Part of a small language model's weights.
Size: width 512, MLP 2048 tanh GELU, vocabulary 29218.
Architecture: learned and rotary positions, biases, tied embeddings.
Training: a variant of Adam for these matrices, 528M tokens, 16659 steps.
MLP neurons of a small language model. Each row is named by its layer, matrix (up: input weights) and neuron, and shows model dimensions 128-191. Each number is 200 + 20 x the weight over its row's rms, rounded and kept within 0 to 999.
Before each neuron's rows, "fires on" lists the tokens most often at its 100 highest values on Wikipedia text that the model never trained on.

fires on: "'", "0", "2", "1", "4", "9"
L2.up1817,192,189,190,223,207,221,166,211,210,181,200,235,170,223,201,204,218,227,174,230,181,222,224,228,212,182,173,199,188,195,191,178,180,223,215,199,220,174,218,196,159,196,211,238,211,220,197,208,178,191,227,206,172,221,231,178,244,245,219,181,152,217,231,193

fires on: " part", " name", ":", " type", " as", " named"
L2.up1251,200,176,181,203,229,229,206,172,210,220,225,221,209,196,207,209,215,259,206,210,196,201,216,192,224,196,207,178,222,189,165,160,213,214,161,167,219,215,200,201,184,213,194,211,204,221,205,214,261,200,188,208,160,194,188,204,216,182,225,203,189,219,185,212

fires on: "3", "0", "j", "5", "1", "z"
L2.up413,196,208,236,199,229,178,196,132,235,201,176,232,220,206,180,151,199,251,214,194,207,238,221,175,162,185,196,203,211,199,192,201,202,229,202,170,185,205,160,236,214,204,192,195,191,179,190,193,205,217,237,201,183,190,225,189,222,249,195,205,208,181,192,217

fires on: " m", " g", " t", "'", " le"
L2.up790,194,219,212,201,197,223,230,201,216,181,216,198,214,233,204,223,229,212,184,165,211,198,179,215,212,186,195,198,180,198,172,181,165,222,183,214,199,183,169,223,179,200,216,165,181,201,201,190,193,222,181,186,216,207,191,220,200,216,191,211,239,201,186,216

fires on: " under", ":", " of", " from", " the", "d"
L2.up1677,187,192,163,216,205,179,183,200,186,199,202,209,210,174,213,170,226,221,195,238,166,240,192,198,208,179,218,200,203,185,175,223,196,218,218,152,180,221,187,195,195,199,248,215,211,152,201,206,182,198,178,214,203,198,210,199,179,197,210,198,209,215,210,209

fires on: "0", "2", " of", " Foreign"
L2.up391,222,224,185,196,219,219,155,181,207,187,189,212,191,175,211,202,218,187,193,189,211,206,177,205,211,182,237,223,141,197,206,196,170,220,214,159,236,201,220,198,198,191,187,210,206,186,163,213,213,189,189,230,192,198,176,185,197,171,183,211,223,170,187,172

fires on: "6", "s", "5", "'", " same", "-"
L2.up1886,204,215,211,202,208,171,177,170,214,170,178,246,216,195,205,179,201,195,183,202,229,220,215,222,218,214,173,188,185,192,188,201,201,173,189,210,212,198,198,236,206,201,214,198,203,189,224,215,176,202,241,212,165,201,217,149,191,223,196,202,174,215,167,201

fires on: " ", "E", "t", ":", "."
L2.up1821,196,208,189,214,177,227,185,189,202,198,223,189,250,208,211,216,172,199,198,186,217,208,216,178,216,182,190,194,182,217,231,194,220,171,248,150,219,178,167,194,191,200,201,207,232,150,204,212,218,228,205,182,214,213,198,179,186,222,218,178,186,197,196,185

fires on: " ", "1", " of", "2", " in", " at"
L2.up243,191,191,214,198,204,195,191,211,175,187,188,167,191,224,218,175,218,232,210,225,217,224,206,188,224,192,178,180,180,179,205,182,235,174,214,193,179,216,208,178,173,187,200,199,208,195,171,212,208,203,190,203,192,246,208,244,191,252,183,192,204,174,227,212

fires on: " and", "-", "\n", " at"
L2.up718,178,200,233,167,192,193,202,168,215,200,230,180,213,184,186,266,198,222,216,199,215,185,215,197,203,192,210,191,230,207,203,182,202,192,202,226,190,197,220,213,212,175,198,213,194,187,207,221,208,198,173,201,182,241,171,194,197,209,203,192,176,198,237,178

fires on: " and", ",", " or", "-", "ly"
L2.up357,202,165,205,214,208,244,197,160,189,192,203,211,197,195,169,223,202,207,223,200,205,207,217,176,216,179,220,203,194,221,193,165,186,214,216,212,189,202,224,205,195,183,237,214,191,163,203,200,195,219,224,186,189,223,151,218,214,248,229,187,226,198,219,226

fires on: "–", "0", "5", "^{", "6", " became"
L2.up92,268,194,213,189,198,218,187,181,198,216,205,180,215,179,207,182,199,232,173,197,213,205,216,176,196,206,207,210,168,213,205,205,186,201,196,199,225,209,190,188,179,207,220,198,174,205,226,180,161,216,228,250,223,191,252,226,214,196,190,176,206,162,218,182

fires on: " is", ")", ".", " was", "),"
L2.up633,209,163,157,208,222,207,189,211,177,190,207,224,133,233,199,174,183,213,194,165,196,204,198,193,190,207,194,193,183,218,223,208,177,221,219,200,175,177,209,170,201,223,198,180,158,190,207,245,204,205,188,226,201,196,183,210,185,202,163,159,198,196,191,203

fires on: " the", " he", " a", "le", " she", "re"
L2.up463,206,211,166,204,203,198,214,153,227,203,186,220,189,180,206,241,188,200,205,211,187,221,249,224,224,216,193,193,212,205,187,205,195,250,190,197,186,205,216,229,168,176,212,206,190,188,186,264,179,200,168,206,227,229,170,204,176,169,208,136,209,201,221,179

fires on: " ", " cases", " accident"
L2.up465,196,170,167,255,208,212,219,190,206,205,204,161,201,160,209,210,228,183,221,180,193,187,243,175,226,220,209,158,184,173,228,176,193,202,216,164,223,191,181,210,180,180,194,195,203,165,200,199,236,197,233,208,176,197,226,214,181,187,185,185,226,200,199,194

fires on: ",", " that", " all"
L2.up951,202,216,164,239,181,181,170,207,213,159,209,241,175,201,187,181,196,196,190,173,192,238,207,186,226,200,207,194,219,197,170,193,204,211,186,229,224,188,221,218,169,191,222,184,203,194,200,205,184,183,194,237,196,223,216,184,188,188,206,157,168,182,174,211

fires on: " early", " top", " Top", " late", "th", "re"
L2.up989,196,195,176,214,209,188,229,198,222,204,200,203,186,227,183,222,166,199,181,208,212,221,171,215,222,206,180,152,189,217,200,226,205,206,185,201,173,203,212,192,148,190,218,201,198,185,186,208,202,187,206,210,199,220,188,235,173,180,178,157,194,226,195,217

fires on: ",", " Source"
L2.up1522,161,201,224,217,196,184,166,202,227,181,182,229,186,155,168,212,183,204,209,176,217,203,231,210,211,196,168,185,196,228,205,198,186,188,173,211,220,189,173,230,213,170,215,201,186,184,218,199,190,207,226,200,174,200,207,200,197,183,209,198,222,171,229,192

fires on: " on", " and", " by", " a", " at", " At"
L2.up554,220,186,204,210,229,186,211,181,197,200,175,200,206,197,228,177,212,202,201,166,204,214,236,160,186,196,203,188,165,190,201,216,209,223,207,193,210,204,232,208,201,195,186,190,191,242,183,223,183,238,164,196,186,235,177,171,189,220,190,196,205,194,199,194

fires on: " T", "at", " t", "am", "T", "c"
L2.up220,196,190,219,192,212,211,204,157,199,212,221,205,204,232,191,237,235,187,213,198,232,224,217,195,218,208,170,217,157,199,236,199,217,184,217,160,242,204,190,218,210,216,243,194,227,182,199,181,220,198,199,203,191,176,194,207,224,216,219,223,223,211,223,203

fires on: " ", "th", " January", "–", " end"
L2.up1156,183,191,211,213,211,203,189,166,219,178,219,164,226,192,235,208,195,210,156,177,183,213,171,199,220,202,218,186,211,239,203,177,142,184,219,223,208,224,195,174,198,180,212,196,212,202,181,188,191,180,187,187,185,215,202,196,231,199,199,195,182,176,158,200

fires on: "6", "5", "3", " children"
L2.up1429,241,224,177,198,222,222,186,188,182,196,201,198,200,230,189,178,222,217,192,196,207,226,198,178,191,201,219,190,203,176,192,196,205,229,199,206,230,195,176,193,208,202,194,200,216,223,203,212,162,195,190,193,183,230,166,201,210,192,184,191,188,205,204,196

fires on: " |", ",", "N", "2", " were", " W"
L2.up926,191,220,214,227,206,160,209,161,228,199,208,235,186,203,198,199,222,188,199,209,209,184,211,193,203,208,179,213,199,178,190,200,195,189,226,200,212,221,197,214,208,204,193,225,216,167,194,215,202,209,191,203,169,235,185,185,208,175,174,188,199,210,207,197

fires on: "==", " =", " ==", ".", "L", "\n"
L2.up1390,183,213,231,171,211,221,193,194,206,206,177,184,216,150,217,206,219,217,210,207,190,242,195,223,230,237,213,186,195,225,193,198,181,219,191,208,183,219,182,196,198,193,202,200,200,156,200,213,159,196,161,228,167,194,159,162,205,175,176,197,223,214,232,221

fires on: " of", " to", ":", " As"
L2.up1560,212,180,203,183,226,201,225,205,221,230,212,229,189,194,209,214,180,188,192,187,163,222,216,190,177,218,172,192,195,173,199,224,154,191,149,161,207,211,140,201,200,194,193,204,195,206,180,220,201,191,203,182,190,210,218,184,200,197,190,176,191,182,213,194

fires on: " States", " US", ".", " African", "p", ","
L2.up1468,229,171,262,200,228,215,220,181,188,205,162,195,247,170,176,213,164,199,173,183,206,193,202,221,212,217,201,203,163,205,196,222,236,228,190,177,215,211,196,217,220,166,223,190,219,211,175,193,231,174,163,225,194,186,202,225,238,209,208,230,199,187,184,194

fires on: " and", " ", " of", ",", " (", "-"
L2.up230,180,182,212,183,185,182,192,196,176,215,202,219,170,157,179,194,223,190,190,163,230,235,214,156,219,197,207,202,215,170,223,203,182,199,188,196,197,163,192,234,211,204,236,200,211,168,227,203,197,204,213,207,191,170,225,176,220,218,221,206,238,184,193,191

fires on: "5", "0", "6", "7", "9", "ac"
L2.up975,225,177,218,159,175,220,196,185,180,214,178,212,197,226,143,181,231,216,184,174,256,237,228,195,190,187,246,202,182,172,212,194,186,210,213,188,204,199,220,185,181,210,217,193,186,202,194,210,196,209,217,232,232,197,210,222,226,228,199,199,186,176,211,219

fires on: ")", "–", "S", "st", "th", "H"
L2.up1632,196,185,178,201,220,176,184,207,210,189,202,182,182,209,207,185,215,192,173,191,166,188,215,195,175,233,210,192,194,205,174,196,224,215,205,192,209,229,202,189,192,161,175,206,186,191,196,207,172,182,165,204,219,196,203,166,220,179,186,194,164,191,197,206

fires on: " =", " a", " originally", "==", " mainly", " primarily"
L2.up1461,172,195,213,210,198,202,206,171,199,223,191,201,186,204,222,192,203,228,187,202,208,232,204,211,162,221,212,175,178,245,208,216,180,217,215,181,189,211,208,188,213,160,195,226,199,219,198,211,201,198,200,234,207,204,170,184,208,218,226,233,208,199,230,189

fires on: " ", ".", " |", " against", " at", " with"
L2.up494,194,132,175,217,204,170,238,205,201,177,179,164,229,233,175,187,217,189,223,175,203,182,237,177,208,219,213,198,196,180,215,190,201,174,231,155,213,220,242,211,177,192,183,191,202,203,160,205,207,236,195,201,190,244,221,187,188,212,198,203,200,189,194,217

fires on: "st", "j", "u", " to", "th", " of"
L2.up387,192,175,176,213,168,206,200,187,235,218,222,168,190,187,174,201,220,220,183,194,162,196,205,191,175,202,192,194,177,218,197,209,226,222,188,183,187,183,201,217,205,169,191,199,220,199,158,219,186,229,174,188,195,227,212,192,190,188,202,197,203,197,203,232

fires on: "-", " of", "5", "0", "8", "4"
L2.up1422,224,202,240,189,227,209,199,206,219,213,185,230,197,185,213,223,199,226,217,192,179,202,221,201,225,211,176,207,173,191,186,201,217,212,216,217,204,183,164,205,159,150,232,242,207,199,194,205,159,219,224,187,219,194,221,185,182,218,224,182,242,186,244,210

fires on: "'", "^{", "s"
L2.up897,179,212,206,216,238,173,199,208,185,166,216,234,223,221,233,208,190,196,183,190,215,204,198,230,178,209,201,237,179,248,189,182,180,155,193,205,192,176,174,259,208,198,186,207,199,196,184,175,167,191,224,198,205,231,222,192,209,195,179,191,207,189,197,218

fires on: "2", " MF", " song", " \""
L2.up611,200,215,215,227,208,232,219,195,208,198,166,209,237,157,205,197,235,203,244,190,176,207,192,197,198,165,169,163,175,199,184,215,197,197,186,183,214,183,215,167,213,185,215,189,215,181,208,211,206,219,230,193,205,224,191,208,170,198,200,233,272,200,207,195

fires on: "0", ".", "'", " of", "1", "\""
L2.up753,192,178,231,192,253,154,197,228,207,194,170,221,186,184,185,192,186,217,184,172,225,215,223,205,178,204,179,209,180,187,175,171,200,181,208,208,188,218,201,214,181,191,212,201,155,188,196,216,198,224,194,203,216,189,208,218,225,176,218,188,193,199,219,213

fires on: "-", "2", ",", ".", " and", "Th"
L2.up1873,191,165,225,221,229,177,209,174,211,147,171,208,204,204,214,183,218,205,198,204,205,192,207,190,226,191,201,195,204,215,151,194,211,174,231,219,180,199,238,193,200,201,216,185,217,192,188,224,208,197,188,227,202,221,210,207,208,212,221,218,204,180,211,220

fires on: "/", " &", ":", " than", ",", " from"
L2.up586,188,178,197,228,188,207,172,190,167,217,210,245,227,208,183,207,208,259,213,208,225,206,215,213,189,169,176,180,188,195,210,156,197,189,210,180,202,193,180,190,197,185,205,197,220,214,176,208,180,208,233,209,203,224,189,205,179,198,195,207,193,201,206,210

fires on: ".", "-", " under", " over", "age", " st"
L2.up687,244,207,187,218,204,221,160,201,204,168,215,182,204,216,181,211,167,208,206,195,196,216,184,203,184,199,207,178,197,199,207,195,191,186,201,194,201,222,237,230,184,200,208,229,196,191,217,195,225,207,185,213,182,193,203,211,184,189,192,176,197,213,198,221

fires on: "1", " C", "2", " de", " in"
L2.up845,217,213,186,237,230,177,177,166,217,206,189,175,201,190,198,221,219,206,176,178,200,228,229,222,211,186,206,215,214,179,206,203,184,231,203,196,193,181,217,214,200,203,193,213,192,188,184,185,165,209,216,191,175,234,194,216,223,214,201,193,204,190,225,218

fires on: " J", ":", " |", "w", "j", " "
L2.up137,167,232,202,198,185,204,189,171,202,224,189,219,210,170,191,198,239,182,217,158,233,190,257,166,197,212,193,205,205,218,191,191,202,228,195,202,232,162,199,221,183,193,217,215,214,205,155,158,172,230,185,215,210,212,192,234,194,196,201,213,162,185,222,198

fires on: " ", ":", "\n", "4", " L", " code"
L2.up28,223,227,166,190,180,174,204,155,200,211,194,184,241,190,233,199,220,215,204,192,219,207,204,152,189,209,211,199,228,237,151,164,228,196,199,206,206,226,167,237,191,212,160,229,220,226,192,191,197,210,161,185,201,214,201,168,197,223,187,200,175,180,213,236

fires on: "1", " of", "8", "6", "5", "0"
L2.up764,213,204,220,156,189,179,180,199,190,204,214,204,173,207,159,186,194,218,219,225,203,247,197,209,188,189,212,193,205,193,201,201,201,225,165,220,210,211,198,232,159,220,184,219,199,191,222,195,157,216,228,198,193,207,154,199,240,201,223,203,242,223,190,174

fires on: " =", ",", " but"
L2.up968,160,232,209,230,184,188,179,184,187,195,227,229,168,179,207,189,181,236,204,208,202,217,176,228,201,208,194,168,164,236,137,150,186,179,155,182,203,180,203,197,185,206,203,159,208,179,193,217,218,198,217,244,176,221,183,181,176,153,181,176,197,209,200,204

fires on: " ", " from", ":", "0", "\n", "1"
L2.up736,166,209,186,224,224,192,176,189,180,214,228,232,204,199,172,178,253,210,216,213,212,210,186,168,208,208,205,178,200,169,172,142,178,226,197,219,195,225,185,197,168,216,212,192,185,200,212,183,176,207,217,200,221,223,242,214,214,201,217,206,159,192,194,202

fires on: ".", " &", " of", " de", " and", ","
L2.up963,232,182,233,237,228,197,214,183,201,147,171,213,181,184,190,205,181,225,185,227,225,222,191,195,210,177,197,182,177,197,163,208,189,190,251,198,211,193,202,210,175,206,242,194,214,184,216,213,186,186,203,199,219,215,212,213,216,174,231,186,192,168,242,223

fires on: ",", ":", "9", " were", "-"
L2.up1154,186,208,238,201,205,241,191,208,185,193,189,218,211,159,155,185,213,213,215,177,195,186,207,198,215,216,223,189,193,170,189,209,189,202,206,206,188,222,161,226,191,166,207,243,209,207,181,193,208,177,183,219,203,190,251,198,205,177,196,218,216,175,251,178

fires on: " ", "0", " of", " United"
L2.up162,179,198,189,222,220,189,179,202,213,206,211,208,181,170,209,214,214,182,210,191,209,194,205,195,252,207,222,178,184,197,169,200,153,226,224,173,187,193,209,230,164,194,172,174,195,146,193,217,190,214,187,183,217,220,216,193,195,178,234,203,204,196,199,162

fires on: ".", " part", " Division", " Part", ":", " Premier"
L2.up294,190,208,193,205,215,175,169,183,221,176,206,190,175,187,189,200,237,205,209,217,209,188,191,163,236,177,217,211,190,212,192,175,190,160,192,179,182,203,186,223,161,218,179,192,183,232,193,208,235,179,166,226,192,195,215,197,187,177,193,180,210,211,199,191

fires on: "C", " c", "-", " C", "6", "3"
L2.up1081,200,184,197,208,206,227,224,189,195,220,195,209,174,190,199,190,202,192,209,219,236,199,169,185,200,188,219,220,203,198,197,181,204,174,177,217,189,221,212,202,215,212,203,245,192,169,158,226,186,224,211,204,207,208,241,228,240,199,164,216,204,205,210,191

fires on: "0", " U", "N", " UTC", "7", "2"
L2.up1173,168,201,213,233,188,170,199,148,212,201,162,220,184,204,185,209,207,221,223,231,203,210,235,214,203,177,214,198,147,185,173,210,187,219,231,198,216,205,220,234,211,209,205,220,194,200,221,194,214,190,211,236,184,221,193,215,224,204,221,207,225,226,213,199

fires on: ".", ":", " –", ","
L2.up1904,172,199,184,205,197,204,217,197,216,175,211,201,185,170,216,259,208,203,206,218,186,239,194,177,179,220,194,196,235,213,215,197,189,222,179,211,218,204,163,242,190,206,220,202,191,208,201,192,164,223,202,225,203,203,213,180,189,185,192,195,169,205,188,182

fires on: " in", " (", " on", ":", " at", " along"
L2.up1848,215,249,207,202,212,185,183,201,207,189,203,188,174,207,212,211,200,206,211,195,158,248,210,216,192,170,197,183,191,178,174,193,209,216,202,221,249,220,202,215,212,193,178,180,194,220,175,193,211,222,197,197,177,236,183,199,212,194,175,178,217,177,176,211

fires on: "'", "-", ".", " semi", " disc", " public"
L2.up1371,234,195,185,198,231,195,188,188,224,156,167,164,231,187,210,151,203,205,212,206,197,195,202,209,227,202,209,185,189,213,194,209,183,181,208,176,225,231,245,198,194,218,243,222,193,186,198,223,197,219,181,227,209,186,216,210,196,190,215,187,200,202,214,206

fires on: " to", " or", " and", ",", " &"
L2.up1688,198,175,209,216,188,203,174,212,193,191,209,229,208,197,139,211,209,212,245,226,195,216,195,175,204,173,214,197,216,194,215,177,188,224,193,204,230,169,181,218,235,197,223,219,175,146,181,188,174,199,178,200,194,197,187,224,169,212,193,201,211,187,243,220

fires on: ")", " |", "\"", "),"
L2.up233,198,219,210,246,175,198,173,181,178,203,215,185,201,167,226,217,220,231,180,214,189,212,218,185,190,195,209,243,193,204,183,219,182,216,217,215,200,202,186,231,171,164,188,212,181,187,186,215,186,226,208,232,220,204,179,157,163,186,223,163,233,175,220,179

fires on: "-", "\n", "an", "/"
L2.up48,178,203,213,204,182,226,177,212,216,201,229,208,151,221,190,246,173,216,215,196,168,225,221,211,213,168,212,206,188,187,237,213,178,210,219,233,205,197,198,225,192,189,212,222,225,190,214,211,173,182,215,213,186,213,185,197,211,213,198,213,168,196,220,165

fires on: "1", " by", ":", " of", " in"
L2.up3,191,238,166,236,229,150,187,221,200,203,198,204,210,198,202,166,203,233,208,180,169,226,182,173,200,191,246,180,193,192,172,193,191,222,212,155,188,243,172,191,210,201,215,229,194,166,198,172,201,177,169,188,176,186,205,221,205,217,202,236,200,211,195,196

fires on: "-", ".", "'", ":"
L2.up321,202,224,200,224,161,227,186,174,220,168,213,221,193,206,174,161,215,199,236,223,191,217,203,203,208,193,221,218,183,195,188,206,202,207,231,200,217,186,199,232,168,241,181,177,166,200,191,234,189,218,215,218,188,210,179,218,182,197,207,196,192,169,212,210

fires on: "s", " the", "'", " her", " |"
L2.up454,195,194,199,227,231,189,235,165,220,192,209,199,177,209,228,163,182,214,163,228,212,215,216,237,202,237,201,152,175,181,184,198,185,187,231,193,217,212,189,243,180,236,206,213,188,194,171,216,172,226,190,193,195,247,223,166,214,171,185,151,206,186,206,212

fires on: "-", " of", " to", " and", " H"
L2.up646,228,175,188,198,183,187,202,200,225,156,192,186,201,173,187,200,206,176,207,214,201,197,221,165,213,209,211,168,176,193,215,227,186,206,190,203,221,192,228,220,218,170,199,187,207,140,188,225,185,186,174,203,169,226,238,195,218,188,202,166,185,217,170,213

fires on: " War", " games", " game", "5", " battle", "7"
L2.up165,237,231,225,157,170,191,199,199,225,246,199,225,204,203,193,219,178,196,204,183,203,219,182,228,235,203,201,208,215,180,227,192,198,197,218,181,225,190,200,238,208,223,179,173,201,186,169,204,192,196,190,204,200,181,222,249,193,221,193,189,186,189,184,215

fires on: ",", " a", " A", "-"
L2.up912,208,173,200,206,157,184,198,194,194,204,206,218,182,199,193,205,201,196,162,211,186,227,201,200,208,226,194,192,214,207,195,182,180,217,163,184,216,186,185,189,182,182,206,168,202,183,223,195,182,188,166,208,210,217,227,198,214,168,176,198,187,211,171,232

fires on: " the", ":", "=", ",", " of"
L2.up1778,181,195,190,229,170,198,190,192,203,194,201,234,174,203,180,199,181,199,189,182,171,259,226,181,212,219,223,199,193,176,230,213,182,209,181,183,217,195,143,234,185,217,224,210,204,195,240,201,186,194,181,196,199,212,216,175,207,209,199,207,210,196,234,176

fires on: " ", "1", "0", "9", "5"
L2.up1602,205,227,210,203,204,183,194,218,223,214,232,223,222,230,174,219,222,229,211,197,211,181,191,211,213,174,210,201,190,212,208,180,188,186,189,212,225,182,184,163,169,212,197,197,188,182,185,216,211,204,145,219,172,202,198,204,224,216,188,210,242,236,205,209

fires on: " |", " ", " to", ";", "-", "1"
L2.up255,199,189,194,215,190,235,151,198,203,154,224,181,208,194,202,232,196,171,260,205,201,197,248,145,183,178,213,180,165,187,183,189,154,205,206,219,208,181,215,195,185,162,205,205,158,218,198,207,202,222,207,215,201,208,181,189,193,180,225,212,210,163,199,235

fires on: " ", " he", " it", "7", " she", " a"
L2.up1937,179,171,153,189,239,188,185,187,230,184,201,193,191,236,207,199,216,228,200,232,238,192,217,201,240,244,208,220,197,196,221,215,179,203,205,183,199,211,203,212,197,183,196,199,167,167,173,205,170,226,194,211,200,221,191,207,194,203,208,177,236,205,200,205

fires on: ".", ")", "0", "\""
L2.up228,185,194,206,219,182,196,217,181,206,203,202,214,180,217,193,194,195,231,184,195,217,189,222,214,157,185,194,210,195,229,176,192,214,182,201,211,174,206,186,223,202,219,209,217,189,165,177,273,205,207,192,231,187,184,175,186,181,207,205,206,215,162,229,199

fires on: "0", " "
L2.up1184,211,200,203,198,224,263,193,188,186,190,192,188,218,204,211,205,187,183,198,196,188,223,205,244,220,198,185,198,206,207,175,197,144,213,174,221,205,174,196,195,196,160,245,205,217,204,204,218,198,188,195,199,231,232,209,184,164,198,220,198,229,186,225,241

fires on: "-", " \"", " out", " (", " '"
L2.up222,174,190,217,169,170,233,182,209,185,208,217,199,225,187,183,180,216,200,223,183,193,244,205,201,200,206,226,196,176,195,191,167,192,226,173,206,221,160,208,205,193,185,160,201,206,238,179,220,168,216,201,215,222,178,220,197,229,168,237,194,183,225,179,212

fires on: " |", ".", "-", " .", " short", " a"
L2.up1966,170,202,184,191,206,225,240,174,207,167,193,150,192,211,183,172,220,206,203,195,201,218,197,200,219,211,234,171,204,190,198,199,193,205,191,203,233,216,176,254,208,209,200,197,195,206,215,221,203,239,245,190,185,212,183,224,185,206,200,172,245,193,229,186

fires on: " ", "8", "1", "2", "4", "3"
L2.up1642,201,168,185,192,234,192,209,167,213,194,193,193,189,203,199,216,183,226,214,214,219,205,235,176,156,201,194,155,196,224,219,204,209,207,180,198,210,219,228,202,203,238,169,209,215,207,193,217,198,233,236,204,175,204,196,212,209,184,192,200,169,193,189,221

fires on: "2", " more", "3", "1", "5", "0"
L2.up145,204,226,209,217,213,214,168,174,208,191,187,214,191,165,175,174,200,226,174,213,188,222,201,219,176,202,226,195,230,194,165,189,213,215,186,199,202,185,166,179,190,209,214,212,193,208,214,160,177,216,241,192,186,187,210,237,231,193,181,218,176,182,225,194

fires on: "3", "2", "8", "6", "0"
L2.up1031,198,202,244,212,187,187,193,196,184,159,216,255,175,176,201,172,199,199,227,223,199,220,172,203,187,209,234,194,200,209,195,207,173,222,187,208,186,165,220,205,224,207,229,219,213,201,194,228,191,205,217,213,197,206,159,231,216,197,176,222,178,199,183,181

fires on: " ", "–", "ont", "1"
L2.up662,169,213,190,189,185,184,208,228,232,204,231,194,189,210,208,205,192,196,194,177,207,182,208,192,171,229,208,181,215,206,220,174,175,198,177,207,191,191,156,201,181,182,211,199,178,198,197,193,212,206,183,178,182,220,190,185,191,194,224,226,202,207,196,238

fires on: " of", " US", " album", " I", " −", ","
L2.up1564,194,194,206,177,204,210,202,184,235,178,183,189,236,205,185,205,198,208,179,168,210,215,171,220,167,209,213,153,203,204,188,207,220,192,180,209,195,186,193,202,220,213,194,190,207,189,210,207,215,226,201,223,179,201,209,212,215,224,217,186,215,165,200,205

fires on: "-", ".", " late", " dis", "Location", " early"
L2.up291,176,179,199,195,219,195,221,229,204,195,184,211,218,186,236,212,207,189,196,180,192,215,209,194,212,194,199,183,184,194,168,157,180,183,226,170,184,224,200,217,212,208,227,213,188,203,172,177,194,207,168,211,198,234,233,198,196,168,190,152,169,193,197,204

fires on: " and", ",", "-", " or", ";"
L2.up1109,187,190,204,189,195,207,206,161,189,181,204,223,191,182,166,170,197,210,239,215,235,187,198,212,201,213,197,191,209,203,175,229,209,173,186,196,193,214,233,201,189,190,231,197,223,195,170,203,168,198,204,223,210,201,195,221,211,198,213,206,207,189,198,222

fires on: " was", "9", " being", " and", "0", "-"
L2.up1294,241,178,194,193,194,211,231,221,205,210,191,183,188,219,193,241,201,196,202,192,243,212,199,217,215,172,201,174,220,199,212,181,200,189,203,211,195,223,205,210,168,205,236,200,182,241,201,219,215,243,175,198,221,177,211,173,215,179,193,203,198,201,188,208

fires on: " \"", " out", " Ar", " off"
L2.up889,173,205,154,200,159,205,161,198,207,203,223,218,174,184,198,192,187,218,233,167,210,210,214,212,209,200,234,192,165,177,205,224,190,233,195,191,202,190,228,240,152,206,171,182,209,213,171,226,180,177,217,211,208,201,183,208,194,198,194,176,234,213,190,189